config.toml
d_model = 256
vocab_size = 4096
activation = "tanh_gelu"
positions = "rope"
bias = "none"
tie_embeddings = false
parallel_block = false
init_std_o = 0.0
init_std_down = 0.0
beta1 = 0.9
lr_head = 0.0084
warmup_steps = 489
batch_tokens = 65536
steps = 4851
MLP neurons of a small language model. Each row is named by its layer, matrix (down: output weights) and neuron, and shows model dimensions 160-223. Each number is 200 + 40 x the weight over its row's rms, rounded and kept within 0 to 999.
After each neuron's rows, "fires before" lists the tokens most often just after its 100 highest values on Wikipedia text that the model never trained on.

L5.down468,208,175,152,166,231,155,171,168,246,233,129,223,205,211,222,236,231,208,196,129,189,190,181,189,194,122,210,248,189,196,204,181,185,163,200,208,174,144,214,262,172,159,130,165,236,182,268,204,136,255,207,153,264,200,194,205,157,234,232,110,222,221,179,253
fires before: " of", ",", ".", " in", " to", " and"

L4.down859,237,232,123,177,181,249,204,207,223,254,194,190,201,190,219,166,149,170,129,212,183,126,270,207,195,185,204,241,187,191,238,142,243,161,257,190,159,157,189,200,218,188,231,250,214,183,149,134,280,198,140,185,250,206,192,194,168,204,228,168,340,166,218,150
fires before: " ", "0", " |", "4", "1", "6"

L5.down773,178,202,253,206,180,180,183,212,263,142,160,178,172,144,168,182,241,181,211,210,189,215,197,215,154,152,280,218,249,216,181,219,221,200,189,181,174,291,172,221,144,222,189,135,216,231,205,158,306,188,269,172,196,160,209,196,249,191,153,208,161,279,216,127
fires before: "202", "201", "30", "200", "199", "194"

L8.down176,253,238,210,229,238,254,226,184,160,193,229,221,222,203,195,180,124,208,112,159,213,151,157,207,248,212,139,190,222,239,227,135,228,166,213,223,248,135,226,249,127,152,151,229,167,217,180,271,194,236,206,176,222,211,132,241,205,248,241,240,159,212,192,176
fires before: ",", ".", " in", " and", " to", ".\n\n"

L6.down232,179,172,219,185,186,225,186,297,250,142,145,278,172,144,170,306,212,170,195,157,269,249,178,207,211,186,243,192,130,126,188,217,156,284,210,211,210,249,146,147,239,169,232,104,237,215,134,191,215,209,192,178,196,193,233,146,193,271,232,231,239,238,133,190
fires before: ",", "–", " the", " he", "s"

L5.down969,196,178,193,214,195,231,271,279,223,227,270,183,217,199,212,203,156,204,163,169,257,189,203,208,173,242,177,235,219,208,287,208,261,211,146,108,217,199,176,197,183,227,256,224,164,196,187,160,259,127,198,290,230,196,197,210,182,218,208,264,246,182,227,136
fires before: "==\n", "==\n\n", " and", "burg", "ce", ":"

L5.down770,212,224,162,191,271,296,230,138,225,238,194,266,188,228,186,155,182,213,183,200,185,194,223,150,169,272,183,157,188,190,289,135,181,220,268,160,166,180,194,269,192,162,252,179,210,214,170,167,194,183,205,168,268,233,169,168,165,189,194,238,188,178,224,185
fires before: " ", " the", "rest", "ts", "my"

L10.down551,123,196,211,199,176,223,163,153,196,234,181,126,137,228,204,179,244,198,149,192,158,153,266,193,149,223,218,220,92,257,141,284,177,185,146,210,132,231,191,269,230,166,212,199,190,214,188,193,180,209,217,124,207,236,132,190,161,121,182,213,230,185,212,139
fires before: " ", " |", " |\n", " –"

L6.down511,177,204,151,251,266,169,227,211,276,180,197,184,164,175,213,237,170,140,149,237,183,248,180,128,218,152,212,95,100,186,191,164,224,301,134,210,199,257,154,202,317,271,173,181,222,194,203,218,137,186,28,212,170,195,216,198,198,220,182,198,201,285,164,243
fires before: " ", " A"

L10.down962,191,204,187,215,179,282,253,222,219,237,156,147,229,289,278,143,228,205,246,226,128,194,190,183,151,161,189,197,193,183,204,262,181,203,185,126,171,196,240,216,208,217,249,258,238,226,222,219,208,195,207,200,134,200,163,204,290,204,190,229,234,167,236,182
fires before: "|", "0", " |\n", " |\n\n", " |"

L5.down375,204,241,241,181,103,174,167,249,236,159,128,89,202,281,190,169,174,182,236,196,284,208,233,243,253,164,204,167,200,265,229,158,205,231,255,310,184,146,222,154,230,158,271,159,180,154,216,169,195,205,196,239,149,244,216,180,246,276,248,222,248,157,170,184
fires before: "0", "6", "1", "8", "9", "2"

L10.down612,210,247,260,237,204,254,145,161,161,150,212,221,184,157,225,202,204,252,206,172,144,225,184,166,226,188,183,140,182,172,162,212,216,212,195,207,182,214,144,164,210,96,249,206,178,216,258,164,129,183,207,225,215,139,161,187,224,183,207,209,189,195,172,219
fires before: ".", " |"

L10.down104,173,232,197,222,209,240,291,204,173,198,253,192,154,224,180,315,197,271,178,188,175,198,124,151,165,179,270,156,170,134,227,212,252,238,127,257,128,209,194,181,182,196,154,182,166,180,216,234,162,232,109,166,200,218,165,207,218,215,194,189,264,220,147,250
fires before: " ", "b"

L4.down526,227,249,158,179,149,224,232,171,171,161,239,196,162,188,161,163,206,191,208,286,130,217,173,240,263,267,180,240,226,203,166,256,204,186,230,162,201,196,223,238,164,251,166,224,163,202,177,175,206,288,263,202,199,147,190,192,267,117,197,179,214,185,204,197
fires before: "7", "9", "5", "4", "2", "3"

L6.down369,227,230,210,211,175,186,179,211,203,140,139,163,212,230,193,201,164,195,242,207,101,249,200,173,254,202,142,131,133,141,148,182,217,269,216,175,208,230,166,208,211,213,212,175,205,214,226,191,135,242,154,214,188,203,197,230,311,143,223,173,201,224,187,189
fires before: "==", "The", " ", "===", "In"

L2.down60,148,166,211,168,288,185,224,208,184,189,125,279,222,125,242,189,186,155,156,257,164,170,249,212,184,214,190,155,235,172,224,232,196,218,222,218,214,182,225,198,237,213,214,72,175,219,153,173,267,215,236,157,154,250,162,170,226,225,226,196,203,243,187,201
fires before: " ", " the", " to", " a", " May"

L8.down329,216,235,186,264,232,166,207,187,161,246,153,199,228,216,154,255,174,180,211,286,178,131,234,206,242,173,197,193,284,200,191,211,244,158,271,190,192,108,207,124,183,118,191,206,141,205,210,194,277,228,238,190,166,233,230,179,180,228,208,198,223,233,188,191
fires before: ",", " |", "ight", " of", "st"

L8.down681,122,250,154,167,245,184,225,141,262,139,116,195,206,217,236,157,205,268,140,255,226,166,159,228,161,221,229,178,192,159,209,171,276,192,216,245,224,169,127,309,259,217,159,160,122,139,212,156,209,166,204,188,171,230,157,132,273,200,231,190,148,183,211,201
fires before: " ", ";"

L6.down85,250,231,134,188,171,130,154,197,174,208,201,212,171,220,149,184,197,229,220,229,184,94,149,252,240,233,200,106,170,197,171,220,175,214,192,205,246,195,177,237,212,260,240,166,182,245,265,150,269,182,173,235,169,288,219,217,223,249,162,184,183,220,171,169
fires before: " |", ";", "\n", " (", ")"

L6.down750,199,225,194,194,164,251,199,222,173,142,200,159,219,125,222,150,239,224,240,238,196,269,242,248,161,61,201,210,231,221,194,144,255,152,289,200,177,247,172,191,152,183,205,111,274,176,215,244,213,229,219,196,242,227,249,167,136,151,140,177,230,205,178,152
fires before: ",", "s", ".", " and", "–", " to"

L5.down758,202,211,179,229,189,190,213,205,176,165,215,226,204,190,192,196,158,224,218,230,180,154,207,138,173,207,254,242,222,162,152,202,162,182,184,228,283,280,223,195,234,295,188,196,198,177,200,206,250,176,272,250,116,215,242,171,112,187,287,190,179,234,165,165
fires before: "1", "6", "8", "4", "5"

L10.down128,196,206,204,240,187,186,219,173,216,149,234,267,226,172,245,225,191,220,194,196,253,151,162,190,205,185,206,190,184,272,174,177,253,233,150,254,153,129,149,233,145,124,194,153,227,255,176,173,166,148,222,144,164,276,209,172,155,261,284,171,220,220,133,223
fires before: ",", " the", " he", " in"

L5.down772,126,174,183,204,209,200,212,173,202,164,241,137,223,168,215,184,258,200,168,209,210,282,180,161,177,209,211,134,241,275,173,232,191,195,165,174,266,269,110,146,194,191,204,156,224,183,194,182,168,191,196,189,231,139,142,184,232,166,183,184,203,107,185,188
fires before: "==\n", "==\n\n", " and", " ==\n", "===\n", "\n"

L10.down687,182,170,179,197,178,285,205,183,169,217,230,134,177,200,186,136,236,229,144,182,125,134,215,189,99,246,295,190,176,235,186,236,162,176,172,198,130,201,273,186,207,152,175,203,231,188,251,217,244,192,175,183,156,190,102,178,253,202,190,194,151,224,222,180
fires before: " |\n", "0", " |", "|", "1", "."

L8.down718,170,225,231,234,221,290,193,217,240,258,146,162,231,176,147,136,242,165,114,231,150,190,219,192,181,245,177,205,159,214,223,179,203,225,176,233,242,158,195,232,214,147,223,197,173,175,190,258,162,220,172,189,195,220,210,141,205,193,219,156,251,226,231,170
fires before: " |", "%", " |\n", ";"

L8.down17,267,182,197,199,227,170,221,241,194,126,206,180,147,210,159,209,180,220,168,174,143,156,195,222,243,186,179,203,193,238,212,237,128,199,189,201,169,195,182,205,280,237,186,196,222,197,250,205,187,201,218,219,223,198,243,240,174,192,206,207,223,144,262,161
fires before: "==", "-", "===", "The", "In"

L6.down787,200,206,192,215,207,177,264,178,196,215,195,164,120,194,145,189,201,164,232,175,213,211,202,201,249,272,206,147,288,176,164,200,262,176,245,170,226,241,229,246,224,150,171,175,183,209,308,138,256,212,206,223,181,185,229,156,249,233,210,156,188,197,255,224
fires before: " |", " |\n", " were", " of", " household"

L8.down396,183,257,209,193,234,222,74,197,257,160,194,182,165,275,190,200,235,173,198,97,142,194,203,262,218,146,265,173,168,171,241,245,214,169,122,212,255,205,246,211,212,98,259,203,193,172,189,224,258,206,207,182,190,185,243,214,247,151,192,241,222,153,276,233
fires before: " ", " |"

L6.down358,204,193,213,201,267,153,139,159,211,224,213,231,167,275,182,185,200,217,191,168,189,166,240,222,173,167,224,276,254,249,183,218,139,152,175,172,187,157,222,186,143,161,248,248,238,184,229,175,221,230,254,217,191,203,199,192,213,169,113,212,213,169,180,171
fires before: " |", "–", "ol", "9", "ie"

L2.down142,183,163,154,173,132,231,150,187,222,147,216,309,214,159,235,266,160,202,222,218,169,254,226,169,170,223,158,186,156,210,221,235,212,280,208,218,225,166,169,165,226,168,169,205,162,146,145,229,206,252,228,271,220,260,226,160,153,186,186,211,243,233,188,102
fires before: " "

L2.down369,153,152,195,248,209,216,184,162,185,228,194,185,140,158,175,257,157,234,179,195,185,250,193,215,176,227,248,222,199,247,141,260,176,191,144,197,188,168,225,213,216,160,175,260,226,140,197,186,181,215,202,162,226,198,165,242,287,120,202,180,242,224,206,219
fires before: " |", "–", ";", " |\n"

L10.down307,187,203,200,200,228,216,209,204,226,187,162,253,201,220,209,241,196,202,208,194,215,179,176,200,298,223,152,206,95,186,188,190,181,248,226,153,200,200,181,226,248,153,189,201,161,277,156,238,139,188,202,212,193,236,156,226,203,214,171,202,210,198,198,238
fires before: "==", "In", "The", "===", " that"

L6.down801,194,159,228,181,227,164,184,176,170,154,163,144,150,166,132,200,218,244,195,209,88,186,202,163,260,268,173,186,180,224,164,240,184,258,183,170,203,229,163,231,301,210,201,199,139,192,228,197,176,184,301,218,236,224,208,224,190,144,190,166,237,140,277,204
fires before: "==", " The", "In", "The", "==="

L6.down23,182,212,246,137,150,102,141,175,203,179,229,198,132,234,172,170,200,238,191,191,216,255,180,210,226,152,230,241,283,270,196,255,207,215,175,229,218,98,163,256,220,173,312,190,222,167,202,205,255,189,230,210,246,180,170,206,168,159,265,165,124,180,151,194
fires before: "0", "1", "2", "3", "200"

L4.down131,192,188,167,93,145,180,217,221,168,228,174,142,236,209,247,203,102,259,182,190,179,212,246,187,205,244,166,204,197,194,234,150,158,159,154,215,171,136,228,186,189,207,213,233,236,195,227,182,258,240,196,206,223,136,110,227,213,187,189,160,165,201,177,231
fires before: "0", "1", "2", "3"

L6.down56,162,160,190,245,130,219,226,168,211,246,207,187,219,199,282,212,163,158,178,241,205,232,276,148,191,242,195,59,130,198,214,196,221,221,186,127,219,155,179,264,266,264,286,211,204,149,154,211,141,299,116,167,245,237,191,246,225,177,299,173,149,229,204,192
fires before: " |", " ", " M"

L4.down290,236,204,180,208,162,152,136,172,142,185,223,149,172,267,207,235,249,258,215,210,157,229,185,214,190,188,131,191,167,260,204,174,182,181,149,189,221,115,214,183,203,230,139,236,250,140,227,182,201,134,189,230,204,206,251,238,212,222,207,144,193,275,176,238
fires before: " ", " Russian", " +"

L5.down761,243,110,137,228,193,206,238,225,148,226,164,162,230,205,242,235,245,207,156,192,207,192,177,218,121,156,178,234,239,152,240,207,191,193,198,214,211,174,246,202,182,207,232,263,147,207,166,172,150,205,227,208,178,230,137,234,207,228,204,202,202,189,187,253
fires before: " |", "\n", " |\n"

L6.down134,223,233,217,178,200,171,207,252,131,204,243,132,136,233,269,240,111,212,252,175,209,196,192,194,215,149,204,237,254,141,136,181,193,207,174,330,245,229,245,224,137,158,201,135,179,184,254,252,190,216,177,132,220,242,142,211,190,251,273,139,188,240,257,218
fires before: ",", " the", " he"

L8.down1001,222,252,168,179,112,223,205,141,165,241,254,170,168,233,146,192,178,192,227,244,197,208,221,158,197,280,160,239,174,240,191,145,177,189,203,247,155,170,200,194,149,135,256,213,203,234,169,248,161,239,191,190,229,159,157,199,258,126,215,138,173,262,238,180
fires before: " |", "ore"

L6.down97,213,229,184,165,255,258,170,269,285,173,176,260,156,214,142,221,223,208,220,158,192,240,190,212,255,241,225,210,128,218,188,199,249,178,168,193,232,169,176,194,244,220,162,246,259,201,199,197,194,208,180,150,164,188,231,239,200,203,175,195,186,231,258,157
fires before: "-", " "

L8.down379,256,188,272,238,224,186,247,250,193,171,173,208,183,243,200,234,226,158,141,179,137,167,198,186,278,132,173,240,193,231,175,203,119,257,145,154,187,222,148,211,282,224,193,224,152,190,176,225,208,212,263,238,224,196,231,195,180,157,191,246,244,147,233,212
fires before: "|", "==", "-", "|---|---|---|---", "===", "In"

L6.down592,228,186,166,222,138,216,324,157,218,105,200,231,178,173,236,192,249,256,223,239,222,137,205,176,126,197,145,201,199,220,257,182,295,200,213,265,246,223,227,203,201,151,235,174,190,169,242,225,221,218,184,246,205,237,209,232,222,122,182,205,194,162,248,264
fires before: " |", " ", ",", ".", " of"

L6.down325,187,244,165,162,161,195,209,187,221,159,193,173,218,192,187,202,222,212,280,199,199,247,105,214,159,129,305,224,254,173,177,191,215,169,230,177,170,236,199,233,175,252,218,130,215,228,215,200,287,131,233,181,226,144,202,225,243,134,210,182,146,278,192,189
fires before: "202", "201", "199", "200", "9"

L6.down470,217,211,154,241,223,183,297,166,133,205,177,259,261,182,233,200,199,136,236,184,213,201,195,218,175,152,150,179,121,204,127,189,161,164,228,215,159,166,265,217,150,209,245,180,213,211,202,180,242,170,203,207,146,156,222,225,177,228,245,118,164,198,241,278
fires before: " |", " (", ")", " ", "%"

L8.down276,172,249,222,263,199,276,230,137,152,204,240,179,124,157,238,198,223,175,212,182,230,151,146,263,217,135,174,237,170,181,265,183,246,198,172,200,153,123,193,291,138,146,182,218,243,172,184,209,166,225,247,153,192,264,190,101,137,203,178,182,222,61,248,225
fires before: " ", ","

L5.down175,184,157,269,223,172,213,255,212,184,179,204,220,222,195,198,199,151,207,190,184,128,237,241,178,292,202,191,110,90,190,173,214,226,284,135,170,204,276,154,262,254,139,200,195,206,218,170,211,165,218,158,225,244,179,210,206,277,138,137,183,183,210,189,164
fires before: " ", "B", " N"

L8.down753,182,216,150,184,271,191,169,225,194,241,159,193,257,142,92,216,183,173,164,168,203,187,205,214,197,280,258,148,161,214,203,199,195,258,149,213,240,279,135,200,218,264,176,179,156,166,245,185,168,220,156,202,246,187,234,199,193,257,211,186,211,169,165,220
fires before: " (", " |", "\n\n", ":"

L2.down385,201,214,237,175,203,167,123,179,205,248,238,229,95,168,266,213,184,246,241,222,250,227,249,172,249,138,248,232,257,291,170,211,202,174,176,143,239,167,146,236,296,165,192,160,212,182,139,237,186,215,217,208,232,243,186,180,306,132,188,250,149,182,139,131
fires before: " the", " as", " by", " to", " a", " in"

L6.down664,201,200,191,177,205,145,204,151,164,160,98,202,250,244,121,212,183,222,197,236,125,184,220,120,205,215,124,201,258,210,238,153,158,228,206,167,200,207,162,256,183,248,173,204,151,140,233,135,255,202,212,248,202,217,194,188,216,198,271,167,191,196,238,210
fires before: " |", "5", "8", "3", "1"

L5.down682,164,182,276,213,186,197,191,214,255,183,203,171,184,182,158,246,223,186,190,190,193,169,222,207,273,148,265,231,227,206,154,229,209,238,114,231,215,272,151,215,200,219,230,127,229,212,217,134,304,230,221,213,196,131,203,256,268,180,107,167,119,194,212,161
fires before: "201", "202", "199", "194", "198", "197"

L6.down931,223,181,207,180,196,221,179,248,183,201,181,203,174,173,267,245,138,231,201,203,226,161,191,261,201,184,167,256,195,166,133,214,196,194,188,163,215,138,127,175,136,169,175,212,179,220,149,209,191,199,299,223,64,168,182,226,239,215,176,185,156,205,256,214
fires before: " |", ":", " ", "\n"

L5.down40,228,217,209,264,213,182,241,236,251,159,234,179,225,195,221,213,210,231,207,221,215,198,199,144,166,217,291,214,274,224,244,163,170,204,139,213,217,195,142,207,154,190,233,187,166,185,212,227,206,179,204,242,207,157,181,199,182,154,207,244,205,154,193,213
fires before: "==\n", " ==\n", " and", "==\n\n", " stat", "\n"

L5.down845,194,172,216,225,193,190,286,171,182,165,247,144,141,235,208,183,200,186,255,166,169,252,203,201,207,190,218,214,221,246,189,226,211,238,116,169,265,249,186,211,272,177,267,262,245,195,93,119,158,170,135,301,202,202,229,164,211,171,185,146,252,161,173,222
fires before: "==\n", " ==\n", "==\n\n", " and", ",", " ==\n\n"

L10.down809,259,160,234,207,212,174,205,258,236,175,209,219,245,277,170,202,202,249,217,146,145,297,199,186,207,210,229,199,135,249,217,212,191,227,174,171,221,171,239,154,191,259,196,225,233,187,209,188,223,171,235,181,170,174,223,188,175,200,220,170,227,176,179,189
fires before: ")", ",", "),", "iet", " Ex"

L2.down589,254,187,284,220,266,209,179,136,231,294,220,196,170,199,169,260,192,239,207,208,224,150,157,186,113,198,145,275,285,231,233,116,203,255,178,176,186,210,155,180,178,189,232,178,218,168,165,173,254,244,242,202,271,223,186,158,245,184,158,245,186,228,137,180
fires before: " the", "==", "The", "In"

L5.down218,200,157,135,203,226,223,232,150,176,160,50,246,308,174,254,217,224,190,233,172,159,246,185,198,186,162,181,303,138,143,263,205,257,160,203,227,169,217,211,140,273,218,161,231,208,218,314,219,203,258,238,184,262,201,173,208,204,177,248,223,139,171,222,170
fires before: ",", ".", " and", " in", ".\n\n", " to"

L2.down108,203,272,227,182,245,207,191,190,249,276,215,214,202,197,177,215,176,187,160,127,243,239,226,180,221,243,215,235,153,182,179,233,212,212,219,233,204,214,222,121,220,171,209,194,258,236,189,251,97,145,269,143,121,158,185,196,178,194,151,157,184,257,209,281
fires before: ";", " |", " a", "–"

L8.down574,184,186,259,239,205,261,162,218,219,187,251,247,222,268,184,151,195,207,199,203,136,166,108,258,218,213,192,174,240,258,190,167,217,214,274,286,165,216,195,232,231,183,176,276,184,197,216,219,176,176,174,213,145,188,237,197,196,191,222,185,187,186,187,185
fires before: " |", ".", "/"

L8.down948,198,181,180,249,139,203,142,225,154,209,263,155,265,144,245,285,158,175,226,189,184,174,182,247,209,238,251,168,148,196,229,253,205,149,192,217,170,182,213,162,146,189,198,183,210,181,245,228,218,253,219,162,173,219,257,177,163,239,122,141,198,220,219,175
fires before: ",", " |", " on", ".\n\n", ".", "raph"

L5.down851,184,132,178,180,263,185,224,187,207,159,222,184,244,164,211,204,208,211,216,144,200,192,248,211,275,198,167,175,297,177,213,203,266,198,183,198,204,219,217,168,237,177,177,187,183,223,192,189,137,215,199,259,232,221,154,227,233,240,160,177,202,243,239,165
fires before: "==\n", "==\n\n", " and", " ==\n", " ==\n\n"

L6.down236,252,213,242,208,240,134,212,171,197,212,235,170,206,197,276,222,180,152,166,183,170,113,289,234,211,213,177,174,340,171,228,223,206,214,165,186,176,183,106,258,178,213,179,123,241,213,188,232,265,193,217,207,202,170,207,152,195,168,209,169,218,215,186,212
fires before: " ", ",", "\n", " |", ")"

L10.down792,230,221,173,195,181,206,210,242,218,217,189,203,138,168,185,222,151,214,239,218,191,126,195,212,216,236,166,308,151,212,220,209,240,242,186,159,235,204,221,210,215,202,187,247,205,222,207,191,212,226,219,211,180,216,193,181,187,245,184,213,216,255,146,150
fires before: "==", "The", "===", "In"

L8.down532,150,178,180,265,161,176,207,230,165,287,169,162,210,269,206,207,151,199,158,195,224,216,171,246,183,211,236,173,174,256,189,221,199,187,197,157,121,153,178,183,184,165,156,209,170,237,138,167,226,237,299,169,225,130,190,135,137,165,280,175,185,263,215,200
fires before: " |", " |\n"

L10.down621,216,210,256,166,237,201,251,129,202,216,239,168,223,151,252,170,159,271,197,177,187,213,192,232,182,167,178,236,107,135,206,195,187,178,161,192,161,152,155,255,250,179,181,213,146,146,171,192,132,146,147,159,145,212,152,167,175,165,189,106,167,189,219,239
fires before: " |", ";", ","

L8.down103,177,242,187,215,204,238,186,194,127,141,213,161,199,165,167,215,225,204,237,238,249,135,232,202,171,174,191,235,170,243,147,161,185,226,177,200,300,131,186,320,189,185,134,218,229,223,248,236,183,202,279,177,219,219,199,140,193,197,135,186,193,171,217,204
fires before: " ", " of"

L8.down980,221,242,196,213,195,199,144,177,186,222,247,193,247,133,238,176,214,186,244,215,208,146,188,223,295,197,191,190,146,216,254,192,215,179,149,215,156,143,121,211,186,213,221,204,202,225,235,203,128,266,240,188,228,253,221,208,226,305,164,169,219,219,124,175
fires before: " ", ","

L6.down871,176,161,200,155,200,140,185,188,203,222,160,220,249,145,234,259,239,185,251,250,209,250,148,186,238,213,244,228,171,163,204,150,188,205,252,196,232,192,246,216,170,170,192,151,271,199,169,228,183,227,171,201,257,219,93,90,232,157,203,198,182,240,176,140
fires before: ",", " he", " the"

L2.down160,198,205,266,211,217,177,184,116,296,223,176,192,186,204,153,198,225,190,155,236,172,224,160,203,208,226,206,218,201,203,182,208,224,201,133,164,227,126,158,165,216,196,195,195,150,125,225,176,157,176,188,158,249,203,87,183,218,229,151,154,199,262,197,136
fires before: " |", ".", "',", " kg", "'\n", ","

L5.down425,225,247,244,238,170,177,153,195,202,218,201,204,179,241,148,148,181,202,211,240,238,194,152,172,221,281,175,219,325,247,132,222,183,190,122,236,276,227,244,296,330,254,226,191,204,191,205,209,219,154,242,186,180,205,160,223,180,206,186,187,156,285,246,149
fires before: "1", "5", "6", "7", "4", "9"

L6.down541,273,274,261,297,168,138,181,153,245,221,234,224,132,202,209,210,176,235,185,247,291,273,209,163,175,181,188,186,226,171,195,136,195,200,178,225,193,263,156,240,177,236,207,215,219,210,240,282,257,178,171,205,193,267,207,196,222,212,163,239,199,153,163,254
fires before: " ", "\n", ":", "out", "==\n"

L4.down889,253,242,231,229,192,159,206,138,253,259,239,145,261,166,239,180,156,192,155,196,223,222,217,214,251,256,168,218,127,195,222,215,206,241,219,246,178,168,255,308,220,247,223,251,217,166,155,212,163,248,111,206,167,134,262,210,248,249,193,170,193,178,245,186
fires before: ".", ",", ")\n", ";"

L6.down747,169,207,192,182,192,192,146,208,200,207,204,159,203,188,146,172,201,242,204,212,120,204,213,168,242,263,108,187,164,226,144,245,243,216,240,187,192,251,216,203,208,154,224,145,130,194,197,152,110,222,257,266,188,232,211,210,251,163,204,204,227,186,213,170
fires before: "==", "The", "In", "==="

L2.down1011,210,241,194,201,222,255,210,276,167,201,223,251,203,174,199,151,245,193,204,208,253,203,201,201,235,253,172,262,177,187,211,182,252,147,218,217,165,174,186,195,168,157,236,185,171,160,236,270,197,260,188,150,172,237,252,179,138,237,127,215,197,165,239,227
fires before: " was", " is", " the", " were"

L6.down814,233,142,199,194,206,196,228,234,205,240,155,110,184,235,172,224,188,200,244,203,280,171,264,145,203,163,225,146,207,184,273,113,136,230,144,224,239,183,169,185,307,210,121,221,221,244,199,145,219,146,153,235,220,176,204,213,263,293,238,203,264,88,233,216
fires before: " |", " (", ":", "\"", " Released", ")"

L8.down802,188,185,159,215,272,218,216,211,179,181,220,207,186,202,211,211,197,162,164,192,210,257,173,190,215,134,221,138,72,219,156,154,190,197,166,267,167,216,199,220,307,272,217,203,168,200,195,175,94,197,139,180,199,149,256,183,227,251,199,192,201,258,185,257
fires before: " "

L6.down15,230,248,199,211,209,205,212,198,161,221,147,199,181,180,131,190,172,112,204,221,260,214,212,285,165,185,201,195,238,207,164,221,163,210,255,198,225,151,242,167,129,250,256,203,125,194,173,222,230,245,242,209,121,129,187,223,157,201,248,201,239,194,189,275
fires before: " |", " "

L5.down604,158,240,216,174,182,228,209,223,200,201,229,204,221,211,223,290,214,208,169,187,176,219,230,201,244,169,171,187,96,199,249,211,197,206,207,223,191,165,236,197,152,220,122,154,222,84,188,217,100,199,193,204,175,217,274,205,159,206,261,208,196,235,180,174
fires before: " ", " in", " to", " with"

L6.down964,249,179,229,232,290,140,227,202,288,148,233,147,241,204,198,186,168,189,221,219,284,159,200,196,230,256,206,161,283,260,126,179,240,176,211,108,309,129,181,174,188,162,180,250,202,178,211,156,216,210,229,229,188,230,198,122,153,277,181,263,228,187,203,276
fires before: "==\n", " life", " and", " in", " ==\n"

L8.down810,205,173,181,201,235,172,188,215,213,165,192,219,240,212,241,217,155,231,227,186,133,202,178,224,277,267,152,209,158,124,207,186,204,222,185,185,198,171,215,201,192,188,223,153,222,206,168,208,185,216,216,218,233,226,240,204,205,173,167,189,211,203,182,267
fires before: "==", "===", "The", "In"